Weights of a small transformer language model: a variant of Adam for these matrices.
MLP neurons of a small language model. Each row is named by its layer, matrix (gate and up: input weights) and neuron, and shows model dimensions 48-111. Each number is 200 + 40 x the weight over its row's rms, rounded and kept within 0 to 999. A neuron's up and down rows have the sign that makes its largest values positive.
After each neuron's rows, "fires in" lists the words (lower case) most often at its 100 highest values on Wikipedia text that the model never trained on.

L3.gate429,257,196,199,238,217,169,190,197,133,242,217,165,170,227,159,146,276,184,169,220,234,204,235,285,199,231,226,255,205,225,134,288,228,201,246,193,191,181,240,227,144,218,198,245,163,205,300,215,266,233,234,194,157,155,231,304,255,146,234,228,172,151,206,192
L3.up429,220,220,197,167,209,179,168,265,205,215,222,189,188,161,184,193,219,207,122,167,204,163,227,163,137,161,196,179,165,140,125,221,193,255,290,222,195,192,293,152,164,219,235,204,213,215,172,197,257,222,175,176,178,217,208,243,272,203,143,161,172,178,261,168
fires in: "at", "atlético"

L3.gate261,157,242,217,167,179,228,184,176,162,177,275,267,182,121,230,171,219,159,242,242,138,179,171,201,150,257,178,129,208,197,183,119,158,217,141,248,213,148,142,117,222,247,218,230,223,244,293,216,186,163,217,180,258,157,221,205,232,160,133,225,257,182,176,231
L3.up261,98,174,187,216,171,166,162,164,207,210,127,278,194,193,230,205,220,279,201,237,153,213,266,155,189,181,171,240,231,123,163,273,192,223,284,144,217,204,214,189,208,264,129,152,156,187,234,226,214,238,181,237,233,209,161,246,210,240,234,209,195,189,260,128
fires in: "can", "to", "could", "would", "must", "may"

L3.gate218,237,167,296,221,246,230,148,140,262,205,123,232,142,171,197,186,197,146,258,285,180,145,246,226,166,224,222,169,255,248,198,216,192,214,123,281,264,224,208,163,192,180,205,202,219,246,175,107,192,180,206,258,214,240,209,210,239,210,191,172,163,227,207,304
L3.up218,233,216,232,206,177,226,160,254,206,237,202,193,180,218,238,217,176,148,239,150,193,282,207,233,250,232,214,250,221,219,205,171,177,260,208,206,169,195,198,212,166,307,154,227,224,196,244,148,229,200,251,141,187,142,241,146,196,187,236,133,124,204,233,213
fires in: "where", "well", "which", "so", "for"

L4.gate188,164,138,190,237,250,187,254,207,164,169,166,268,186,209,149,249,178,192,167,250,209,150,185,210,168,181,225,171,169,165,209,140,199,221,134,194,220,170,148,211,143,162,212,252,214,189,135,210,238,178,222,277,159,168,232,177,238,211,214,191,141,208,294,220
L4.up188,218,270,173,193,191,100,247,225,222,198,207,215,162,188,264,177,244,187,214,203,206,175,236,179,192,223,187,172,204,170,273,97,173,182,193,202,222,243,205,190,170,133,266,195,219,230,185,236,186,204,199,242,222,201,176,265,195,227,253,205,221,228,218,285
fires in: "he", "his", "she", "her"

L8.gate239,179,258,120,218,185,248,190,182,241,188,112,274,194,165,237,180,194,98,196,243,267,197,221,222,222,140,174,207,237,265,175,233,216,203,226,250,151,212,181,174,236,196,212,228,197,153,182,177,218,232,217,196,213,157,230,187,241,183,174,181,187,197,207,266
L8.up239,266,270,183,140,161,253,186,138,217,163,126,245,192,235,190,187,176,163,195,230,220,215,154,201,281,176,217,184,197,294,209,205,146,234,260,257,231,233,205,185,185,208,244,147,135,175,202,105,275,232,195,159,230,200,175,246,196,182,201,221,212,172,283,130
fires in: "it"

L3.gate18,148,157,207,138,250,153,215,203,216,185,199,199,235,217,212,198,249,198,252,138,163,193,228,239,183,184,164,162,215,123,249,202,195,194,200,240,202,273,178,116,219,172,280,145,206,229,269,130,162,255,162,211,201,157,210,143,241,234,178,247,231,182,220,237
L3.up18,260,244,204,169,248,245,256,154,141,199,171,170,243,187,209,256,254,156,263,167,149,219,227,168,205,172,198,203,206,246,233,178,208,152,213,165,315,208,232,116,219,169,170,216,211,283,86,152,198,182,161,219,256,272,196,201,164,154,204,215,249,289,122,171
fires in: "of", "pope"

L4.gate169,129,225,239,152,259,207,186,232,183,212,240,168,283,226,192,165,239,178,171,186,186,173,232,154,154,281,249,239,199,159,189,254,178,255,227,223,205,114,205,178,289,191,202,169,258,135,178,187,181,270,181,110,159,232,238,156,219,223,206,205,228,145,282,212
L4.up169,245,228,193,197,199,137,254,208,173,163,177,177,182,240,196,130,155,180,192,234,214,149,198,153,194,124,167,190,215,152,203,145,249,239,175,175,216,158,207,152,163,221,168,249,217,179,256,148,246,133,124,165,173,160,207,217,213,130,192,211,276,247,243,134
fires in: "after", "with", "until", "before"

L9.gate223,169,168,161,188,267,199,198,197,215,223,136,268,212,197,208,210,204,246,153,249,252,112,190,234,247,237,207,211,215,185,203,161,133,224,297,252,235,209,256,259,201,246,146,208,190,124,220,162,113,109,240,284,236,53,253,249,185,250,213,260,201,266,219,207
L9.up223,157,158,228,201,222,209,158,228,220,203,228,300,238,114,198,219,203,222,122,192,205,194,341,203,197,197,172,189,196,161,286,193,68,172,139,212,207,193,204,216,195,224,137,191,169,126,224,241,180,111,196,190,176,154,228,243,215,216,224,209,202,203,187,240
fires in: "and", "of", "for", "american", "on", "italian"

L8.gate97,185,241,207,166,216,184,177,237,229,175,199,281,228,130,150,201,228,185,268,238,232,222,277,161,195,226,163,221,153,267,208,169,169,159,228,199,193,211,228,201,134,194,157,206,218,125,207,215,259,158,235,228,210,85,194,213,202,253,184,174,162,171,226,148
L8.up97,197,192,205,260,196,228,218,165,206,258,197,248,210,198,246,250,250,201,186,303,213,200,201,84,195,230,187,213,180,247,209,262,238,181,142,165,208,234,173,216,152,246,192,187,164,185,203,100,170,230,246,206,204,141,160,271,216,237,175,217,198,205,290,172
fires in: "to", "can", "will", "must", "should"

L3.gate473,193,239,106,214,166,221,168,187,215,197,136,202,270,238,174,229,246,194,210,237,159,193,248,200,198,136,211,149,256,197,210,208,191,209,233,211,244,146,191,274,117,203,263,194,270,263,242,247,198,214,244,164,157,127,169,200,156,239,166,208,181,238,266,203
L3.up473,191,213,189,155,207,213,175,187,224,213,167,253,193,230,221,183,235,231,240,316,244,180,135,265,137,214,170,193,229,299,219,216,140,198,163,174,221,209,279,261,128,218,240,156,271,272,167,241,180,214,145,216,176,182,121,163,179,245,168,244,195,150,262,217
fires in: "were", "are", "was"

L3.gate185,122,204,169,178,214,184,208,252,174,200,207,307,209,197,152,182,202,162,196,164,255,190,256,231,188,225,196,194,177,182,211,226,192,218,231,184,218,137,238,280,232,186,207,243,266,187,193,251,155,218,287,143,217,201,148,239,219,220,187,189,146,225,217,196
L3.up185,263,203,274,219,202,195,170,185,195,218,210,188,194,233,127,196,193,174,256,177,193,243,155,179,198,193,209,199,182,215,197,83,192,167,264,233,217,213,148,217,191,165,224,256,207,204,153,160,170,286,211,225,108,209,173,200,222,153,211,212,233,239,96,190
fires in: "and", "or", "to"

L3.gate448,259,130,239,186,284,186,178,179,188,161,101,224,194,250,179,213,225,158,203,190,164,211,116,173,162,239,164,217,234,124,193,165,171,260,153,206,215,220,154,240,140,174,259,166,232,214,146,151,216,167,213,150,207,233,226,217,225,275,197,207,254,283,178,189
L3.up448,252,134,266,209,272,221,121,181,178,202,163,222,211,244,180,228,249,183,134,256,180,247,193,216,183,256,238,211,210,146,254,182,178,140,174,238,207,230,156,238,208,282,222,238,279,205,191,140,197,92,189,104,228,210,217,134,267,129,231,231,204,190,116,185
fires in: "a", "aze"

L4.gate85,231,184,212,215,170,229,174,203,222,290,268,219,264,212,232,169,197,133,215,122,200,190,176,142,213,183,245,148,166,220,219,190,161,254,222,204,249,101,78,274,249,215,196,184,249,208,155,233,150,187,233,198,161,160,164,173,249,179,207,207,231,263,208,163
L4.up85,194,173,218,190,270,208,288,177,191,218,149,213,230,186,144,128,178,211,216,180,198,128,140,137,231,130,238,142,218,200,184,258,226,179,209,200,230,229,234,151,158,172,158,179,150,261,221,145,135,246,206,236,183,175,231,192,223,162,214,158,152,232,123,249
fires in: "but", "and", "as", "while"

L5.gate487,153,162,231,258,231,150,229,191,173,197,133,237,143,162,115,212,193,213,159,293,188,127,179,107,173,186,174,100,180,184,136,224,201,221,195,146,161,140,177,172,279,225,180,221,205,155,188,192,156,241,175,212,193,148,156,185,241,224,152,208,200,263,234,253
L5.up487,221,133,187,235,225,135,236,192,215,202,140,185,182,173,172,161,254,241,149,262,239,185,172,144,179,149,134,137,215,270,208,280,171,220,187,174,125,194,228,179,200,252,121,145,205,176,232,161,177,225,193,167,191,263,208,187,172,229,199,248,253,219,195,173
fires in: "they", "it", "them", "he", "she"

L5.gate188,229,213,188,219,211,117,246,170,246,224,161,286,263,160,221,153,222,144,215,223,204,136,204,170,138,187,242,160,244,196,157,223,162,179,185,234,146,153,173,211,227,163,156,240,279,174,149,184,264,219,233,202,176,141,188,173,273,214,195,185,212,205,226,269
L5.up188,261,212,210,155,187,157,259,163,223,209,163,207,133,196,209,200,155,225,269,195,231,178,192,192,226,186,212,169,275,234,195,258,200,232,218,239,196,224,229,110,240,191,176,178,262,237,142,169,236,226,180,186,208,235,231,177,207,265,235,225,258,223,191,225
fires in: "of", "later", "years", "early"

L5.gate177,192,164,194,165,234,234,235,151,246,241,140,176,205,206,165,206,226,227,221,167,200,214,228,192,257,222,227,253,152,180,254,159,265,181,215,239,215,199,182,128,198,185,223,146,175,194,209,195,239,204,207,159,171,158,235,236,219,206,241,247,148,162,140,195
L5.up177,149,201,171,301,232,256,232,230,220,180,152,225,116,196,243,170,165,237,219,143,201,197,227,197,202,247,138,187,116,207,190,184,191,182,153,200,284,242,171,191,188,260,171,190,213,249,171,113,165,143,209,214,268,172,273,220,210,235,200,244,263,227,165,245
fires in: "to", "of", "for"

L3.gate246,228,154,266,167,202,246,148,230,205,218,183,157,170,224,242,215,143,207,163,166,187,163,237,289,176,169,286,257,202,153,186,173,212,183,227,212,169,214,201,142,141,145,222,190,236,159,192,192,209,155,248,221,167,184,242,260,226,193,168,210,146,218,89,231
L3.up246,248,166,164,142,213,102,122,267,253,205,196,243,229,232,243,210,173,247,134,181,164,261,313,289,210,256,181,239,138,154,284,189,286,207,193,202,239,211,217,282,217,203,218,236,187,212,187,208,198,225,233,220,248,216,234,217,229,176,133,166,207,207,202,255
fires in: "at", "attended", "from", "of"

L8.gate458,169,137,210,186,197,185,245,187,208,215,146,162,129,132,137,257,245,191,170,283,208,243,189,294,197,110,218,203,198,200,194,180,181,215,229,213,171,228,203,236,216,180,251,203,215,178,193,132,205,276,241,220,86,157,254,212,201,205,178,173,115,174,182,201
L8.up458,219,135,195,122,182,145,119,278,166,262,190,205,171,234,158,177,195,142,120,218,194,208,209,165,249,209,225,198,142,270,163,255,144,179,188,282,146,224,174,199,175,181,261,174,276,150,153,96,199,261,166,250,171,183,239,215,156,188,198,183,136,215,201,198
fires in: "at", "under"

L5.gate421,207,212,279,193,196,141,229,236,214,146,128,206,266,225,210,232,177,138,209,177,132,241,289,211,191,213,271,130,230,216,193,266,221,207,181,170,209,212,249,273,229,175,244,225,235,149,190,188,231,189,181,198,185,145,160,210,279,166,174,193,189,243,135,180
L5.up421,164,211,275,218,249,179,231,150,160,221,183,244,241,182,206,165,269,189,253,279,211,136,259,221,281,218,181,154,197,199,216,227,205,282,195,239,224,182,210,153,206,188,156,198,217,201,209,213,167,180,224,178,235,178,175,183,278,230,217,268,126,195,191,219
fires in: "first", "last", "next", "early", "lowest"

L4.gate49,177,222,222,178,212,209,165,196,164,130,225,214,263,186,232,125,259,220,133,154,137,153,184,236,183,216,188,216,161,173,162,130,156,261,212,184,138,209,186,215,212,235,275,170,208,31,211,117,178,222,205,224,228,213,189,155,209,210,162,211,235,192,172,196
L4.up49,181,197,270,156,180,256,206,153,170,219,230,144,228,235,150,239,212,296,223,202,218,129,206,186,154,274,216,163,214,193,149,220,255,185,235,189,224,190,144,178,262,203,221,163,137,234,197,204,188,190,185,235,145,189,121,194,135,248,149,212,218,206,194,112
fires in: "party", "to", "votes", "league"

L9.gate168,191,189,216,186,211,150,208,196,218,225,184,205,249,191,160,233,204,229,187,204,207,111,332,218,184,144,126,142,172,181,186,282,151,260,174,257,198,151,217,250,162,172,218,212,229,171,237,234,166,234,156,212,106,227,164,217,209,175,250,211,161,216,210,196
L9.up168,219,155,215,200,258,177,217,189,265,263,199,215,234,206,210,191,269,181,275,193,170,153,212,130,191,171,155,169,163,217,151,216,172,229,206,231,183,174,195,224,129,195,239,174,193,179,300,171,173,263,182,150,118,193,97,188,263,198,216,253,219,184,254,149
fires in: "was", "is", "s", "had", "been"

L4.gate410,243,212,255,203,271,254,140,254,157,228,210,191,186,242,222,154,154,191,155,245,210,190,180,177,160,228,213,164,242,213,211,183,148,156,149,160,216,153,169,227,203,189,262,299,221,225,145,267,235,154,185,149,264,134,163,225,302,250,213,242,221,195,190,259
L4.up410,230,141,157,166,154,162,132,274,218,254,241,157,228,231,192,111,221,221,164,193,167,199,180,211,230,206,212,224,181,123,207,167,251,176,163,160,167,171,230,215,197,252,213,252,176,157,169,184,227,227,172,175,197,211,199,194,137,245,198,243,223,180,234,213
fires in: "s", "high", "live"

L5.gate84,221,233,142,253,211,210,185,210,128,202,170,275,197,145,194,142,266,143,172,188,204,105,191,212,182,239,221,120,246,192,190,296,173,207,167,231,233,207,288,170,229,243,226,186,259,237,204,165,149,216,133,193,241,211,160,275,282,173,186,184,213,275,199,194
L5.up84,200,191,145,148,195,128,186,272,219,251,203,219,219,191,169,233,233,200,172,186,223,192,190,204,228,186,176,186,124,156,207,174,163,246,159,188,134,171,246,198,177,222,136,119,175,186,190,176,180,289,145,214,159,122,147,160,238,165,252,128,238,247,214,225
fires in: "it", "s", "these", "this"

L3.gate256,207,130,225,196,206,210,209,193,182,182,153,190,212,159,176,185,179,74,193,162,226,246,210,189,118,240,225,245,161,214,233,164,228,224,218,132,223,149,253,166,192,211,192,245,248,204,206,249,226,212,215,251,235,163,193,192,190,197,131,176,136,290,234,210
L3.up256,165,180,187,207,132,216,196,227,131,150,170,101,226,155,173,250,232,211,213,232,185,255,190,239,185,285,231,163,150,215,237,214,236,198,223,175,201,192,268,168,177,178,186,201,176,198,183,174,155,163,333,224,225,183,225,210,256,144,150,237,150,288,213,228
fires in: "first", "last", "office", "have", "letter"

L4.gate475,169,169,206,186,189,171,265,241,200,177,124,202,138,162,168,155,145,204,236,204,204,226,190,243,235,194,175,219,208,198,203,134,208,194,198,235,288,203,195,208,210,221,214,170,238,189,244,243,220,236,231,258,171,164,221,215,237,151,212,171,206,189,181,189
L4.up475,116,232,285,167,173,224,207,204,218,192,222,185,138,275,225,181,141,232,198,193,242,200,226,180,238,285,191,181,289,184,191,169,193,234,199,261,209,230,190,219,161,135,196,150,182,216,195,205,239,182,164,212,177,187,228,171,198,149,211,175,237,198,177,184
fires in: "she", "he", "who"

L4.gate511,228,157,222,209,225,211,165,247,276,184,204,211,167,204,199,200,180,160,173,162,187,150,204,175,172,179,190,209,209,219,183,145,236,65,163,272,261,302,190,229,160,191,160,188,204,217,248,171,223,188,161,231,136,224,227,160,306,240,216,200,127,230,138,149
L4.up511,141,213,278,183,185,243,155,127,244,292,270,171,186,221,155,190,235,166,242,292,255,200,162,200,223,262,156,201,219,179,207,174,201,241,178,176,167,231,220,200,182,201,208,214,187,174,201,195,124,195,259,160,214,167,160,207,240,195,238,102,294,207,162,195
fires in: "where", "which", "if", "while", "when"

L3.gate342,254,213,155,151,202,171,220,191,153,229,250,299,177,198,242,231,148,150,187,179,163,224,160,185,189,188,128,229,102,159,209,198,256,234,224,190,187,236,181,213,129,156,245,181,218,177,200,247,256,192,194,176,242,101,213,174,173,228,201,250,235,244,206,211
L3.up342,207,177,191,222,156,200,240,185,236,208,171,248,195,130,250,238,208,174,294,231,177,179,237,246,181,266,121,217,283,201,133,228,234,234,157,219,257,243,258,197,161,201,154,222,225,215,170,210,236,287,203,190,243,273,197,127,149,286,229,267,233,256,216,253
fires in: "to", "of", "birth"

L5.gate73,277,173,168,121,250,207,164,206,217,195,200,293,215,171,228,218,194,224,205,220,276,210,204,147,184,222,217,134,180,234,180,221,163,166,228,209,198,218,211,206,239,245,260,144,201,267,193,179,174,134,146,221,228,196,203,176,189,221,131,228,213,233,191,208
L5.up73,168,201,278,142,210,234,286,211,265,226,145,220,251,179,90,260,181,177,168,214,184,153,255,109,233,166,177,203,217,178,164,245,196,219,167,207,269,162,160,229,173,152,233,221,223,241,221,110,258,202,225,266,171,182,191,183,198,166,195,165,264,196,85,197
fires in: "of", "from", "into"

L9.gate250,198,157,221,205,305,174,271,200,196,209,167,251,176,223,190,213,152,194,138,226,243,204,237,249,184,235,208,232,143,159,191,262,159,277,173,205,232,252,192,283,309,231,220,246,255,162,145,238,153,270,225,190,148,168,248,178,253,255,316,198,186,249,190,256
L9.up250,239,161,200,170,228,210,209,232,150,170,166,206,217,213,238,242,172,249,121,210,182,183,266,271,216,161,181,176,218,179,188,291,128,280,184,212,194,216,219,221,223,223,181,204,212,230,190,247,139,220,301,198,192,198,189,224,239,238,217,248,255,212,168,212
fires in: "a", "american"

L4.gate497,96,250,154,223,180,174,204,214,271,229,228,286,245,122,177,217,177,174,163,200,117,220,168,173,186,244,147,149,216,157,223,224,105,279,175,256,225,135,238,217,141,200,283,207,260,179,197,195,215,142,223,200,206,87,152,242,274,180,222,198,182,259,175,253
L4.up497,161,165,195,210,210,150,160,216,183,178,194,259,175,178,211,193,197,243,153,242,203,223,113,199,226,237,192,226,262,131,212,172,89,226,146,187,252,169,262,165,209,248,222,163,224,214,210,208,224,161,131,224,280,227,144,229,215,197,252,264,209,236,206,281
fires in: "not", "t", "to"

L5.gate51,166,188,167,205,284,111,180,256,217,229,217,179,187,229,149,192,251,161,179,154,213,199,187,298,184,201,264,236,276,193,190,160,224,232,173,250,206,196,229,175,209,216,234,165,254,166,186,141,248,239,202,219,140,216,232,147,318,232,221,213,196,178,206,163
L5.up51,168,189,172,178,268,176,137,176,184,244,291,164,157,236,216,190,265,277,142,217,159,139,129,157,143,227,164,147,271,216,190,233,176,177,183,168,193,151,239,195,270,160,178,247,165,136,136,236,202,197,172,138,125,205,211,101,207,130,217,227,193,203,141,210
fires in: "votes", "population", "according", "utc", "party", "time"

L3.gate207,272,174,260,166,254,188,180,190,202,185,233,145,221,243,179,163,128,214,227,232,178,176,172,183,160,214,198,178,203,216,169,112,339,266,165,226,190,178,208,132,241,206,219,195,182,173,199,198,227,286,193,187,217,146,238,186,276,182,148,138,183,198,131,171
L3.up207,279,220,232,218,262,161,174,252,209,202,209,191,192,236,243,190,224,112,131,151,216,148,178,247,177,224,195,247,228,185,121,262,137,215,185,284,204,234,190,208,178,180,246,168,182,212,194,223,236,267,244,193,201,164,266,144,240,214,180,166,173,229,84,224
fires in: "when", "as", "that", "s", "if", "because"

L4.gate46,246,233,194,201,203,166,96,176,118,193,210,174,152,167,257,153,244,160,230,203,186,203,204,292,147,202,242,182,258,187,107,146,176,214,174,241,207,238,241,221,263,217,217,245,171,184,205,209,309,211,243,217,192,238,178,215,277,165,212,188,190,283,209,246
L4.up46,161,250,156,145,232,192,134,235,304,229,217,235,175,234,206,273,169,147,178,147,193,202,201,223,220,244,251,164,189,279,159,205,249,212,226,259,175,179,205,257,185,171,193,175,233,224,83,169,271,230,207,255,229,166,226,242,138,253,220,214,231,211,228,187
fires in: "also", "where", "well", "has", "so"

L3.gate103,132,220,212,203,142,200,208,279,155,140,219,214,230,216,206,129,244,202,255,207,232,188,174,214,238,142,162,185,164,195,236,242,173,194,212,225,201,132,193,172,278,171,224,211,150,184,216,212,186,191,157,296,206,198,173,196,187,236,239,240,236,204,224,172
L3.up103,232,159,165,214,202,145,185,209,170,211,172,205,228,184,144,218,309,200,161,226,250,197,233,192,128,178,281,227,198,169,188,186,251,192,283,176,187,192,276,253,190,138,242,166,245,178,265,231,169,217,242,133,145,183,208,179,291,145,156,204,252,189,184,214
fires in: "is", "was"

L3.gate124,136,211,262,224,206,192,204,236,241,175,96,219,198,218,171,142,179,212,199,236,134,171,128,238,178,176,204,171,234,198,157,176,177,248,181,254,187,141,122,149,196,232,315,166,239,209,246,220,197,164,235,176,131,230,220,190,256,151,141,222,139,184,218,226
L3.up124,218,260,221,130,228,122,199,286,178,239,260,135,130,198,128,241,197,210,238,212,198,159,143,213,211,225,168,232,205,159,180,222,203,208,184,222,173,169,171,223,180,239,227,225,191,246,197,135,181,158,245,247,208,218,171,223,216,240,100,202,190,270,182,254
fires in: "some", "of", "reply", "an", "one", "another"

L5.gate57,175,217,234,134,271,152,216,215,180,260,209,210,142,187,190,227,212,232,239,231,146,192,200,203,169,226,241,220,228,168,188,209,207,164,246,184,170,149,170,229,257,149,269,252,188,232,90,209,194,179,223,278,218,179,209,214,206,204,238,234,150,198,174,149
L5.up57,182,176,246,199,225,207,182,234,186,260,169,190,168,201,174,218,160,253,234,262,116,227,214,275,214,260,162,204,191,264,214,156,209,209,261,153,191,253,180,176,132,129,283,188,226,225,186,217,247,260,195,206,223,168,235,222,232,166,178,297,146,195,205,182
fires in: "at", "under", "near"

L4.gate123,199,105,220,139,185,210,147,201,230,220,166,189,184,269,134,149,225,126,229,194,180,209,230,167,148,190,158,217,224,204,193,224,271,169,180,280,258,246,206,176,150,223,311,217,232,163,188,221,173,170,232,249,157,154,169,148,268,147,204,188,120,214,174,255
L4.up123,341,143,247,242,163,156,245,239,234,184,139,153,197,183,218,205,185,194,167,183,243,155,211,280,205,212,251,149,253,203,215,126,187,154,259,205,185,153,232,160,228,247,257,166,187,197,197,168,257,203,192,212,121,153,183,211,141,196,190,231,136,213,164,194
fires in: "that", "as", "who", "which", "when"

L5.gate374,114,148,240,177,219,252,175,273,255,134,173,249,234,168,228,151,209,146,200,259,163,136,195,199,156,248,172,157,257,196,213,235,172,165,137,215,196,94,251,218,215,190,236,202,283,221,118,219,210,147,205,182,254,204,163,227,211,149,233,185,154,221,167,272
L5.up374,183,222,161,201,131,216,284,233,190,177,199,198,208,132,232,194,132,160,190,206,268,203,147,256,212,193,189,212,172,207,287,248,219,176,174,203,192,218,139,206,211,138,150,168,168,155,147,177,165,269,180,170,197,158,198,198,199,189,217,182,192,225,196,138
fires in: "and"

L4.gate310,169,192,136,196,224,211,198,206,191,171,125,200,142,189,255,238,185,183,213,161,200,178,235,271,147,227,229,232,246,178,239,215,192,215,169,167,168,163,218,191,224,211,106,326,166,205,132,173,195,160,227,173,225,162,208,211,278,280,193,251,201,208,157,140
L4.up310,252,172,216,231,171,168,166,223,260,218,190,170,202,147,215,190,246,268,285,224,163,249,188,221,259,124,242,200,147,211,249,212,191,176,210,225,182,188,228,229,181,233,174,181,203,149,157,229,100,233,204,221,182,183,245,213,170,201,215,235,147,263,167,135
fires in: "other", "lower", "modern", "early"

L5.gate234,199,220,269,227,287,212,184,168,109,182,203,214,192,254,159,212,290,132,224,204,223,171,165,219,177,156,199,208,218,128,197,203,211,217,196,248,186,208,195,214,258,261,216,213,172,208,145,200,190,220,227,180,129,159,203,127,243,199,217,239,257,172,298,123
L5.up234,177,218,180,220,138,317,142,246,190,176,194,253,198,184,120,138,236,190,183,204,183,216,141,148,198,147,206,216,200,218,219,180,113,232,290,282,211,201,146,217,231,184,204,178,220,173,173,148,92,195,146,148,193,157,213,186,283,162,152,114,254,220,262,140
fires in: "after", "during", "before", "following", "a", "with"

L3.gate411,246,232,163,159,270,161,234,277,177,216,221,281,142,237,182,211,197,153,226,220,152,153,178,216,205,289,139,207,213,132,219,166,207,260,216,142,203,218,226,206,292,158,204,216,181,152,183,235,216,160,151,229,229,185,229,182,149,206,218,164,193,145,178,135
L3.up411,231,196,186,100,171,156,217,246,249,198,212,295,195,167,218,147,168,234,221,165,170,204,213,281,230,232,183,220,171,111,181,178,165,221,285,235,254,269,236,206,211,186,190,183,148,158,205,166,222,265,174,216,144,105,146,243,173,187,266,247,204,215,193,194
fires in: "of", "for"

L4.gate58,195,241,187,212,211,185,164,175,277,174,136,223,190,153,168,155,237,147,227,285,228,108,188,146,196,162,253,144,187,176,188,153,167,213,218,230,213,199,233,184,230,144,249,205,171,222,160,207,227,252,169,211,141,299,193,213,262,195,213,176,142,238,266,211
L4.up58,178,157,202,211,135,256,313,224,213,141,79,171,169,180,232,216,254,133,165,196,216,211,264,160,142,134,209,140,154,276,204,162,170,154,192,187,212,181,153,219,227,232,237,222,214,155,119,153,186,174,303,218,156,168,202,223,224,190,210,103,139,223,220,188
fires in: "it", "its"

L9.gate476,62,184,197,181,192,205,269,215,252,184,85,129,186,222,173,88,246,190,158,243,235,173,254,177,223,173,247,205,194,220,202,211,113,205,154,189,226,235,202,235,205,243,171,209,239,134,183,265,130,137,248,147,167,228,153,210,246,214,215,261,146,227,185,202
L9.up476,145,233,166,99,183,199,246,210,245,196,214,119,131,177,175,203,228,185,226,218,244,152,203,184,188,111,192,226,250,169,178,199,192,174,257,242,120,152,206,197,238,229,134,247,185,148,212,204,176,112,166,207,182,190,199,222,260,218,128,259,156,165,202,195
fires in: "an", "another"

L4.gate329,195,240,242,243,180,184,115,226,188,139,251,202,208,230,142,148,222,146,205,190,257,236,162,185,187,239,244,301,134,229,214,200,214,205,201,196,254,126,247,252,225,242,185,254,183,96,160,177,189,160,238,192,190,193,198,274,228,208,246,219,124,174,134,309
L4.up329,259,193,264,140,274,204,223,229,224,214,232,213,243,229,201,220,162,246,109,147,157,223,187,126,233,240,158,184,208,178,203,218,227,200,137,186,197,187,191,146,216,226,257,157,215,165,133,149,161,169,230,208,184,183,162,230,226,201,193,196,159,159,217,191
fires in: "a"

L4.gate34,159,298,237,273,224,175,130,230,172,181,225,218,212,271,285,245,252,125,191,215,168,206,224,221,180,271,214,202,218,171,229,177,203,175,151,162,285,225,235,209,268,111,259,268,175,180,182,203,183,205,213,232,233,190,253,173,226,201,238,236,182,164,212,154
L4.up34,196,287,220,136,249,170,182,225,168,225,188,128,224,228,154,259,192,165,181,212,223,228,167,229,213,198,225,200,180,203,221,231,202,250,108,180,249,232,202,192,185,238,218,212,179,197,199,212,192,236,251,132,62,239,177,208,187,229,245,202,190,134,202,172
fires in: "total", "number", "area", "code", "high", "series"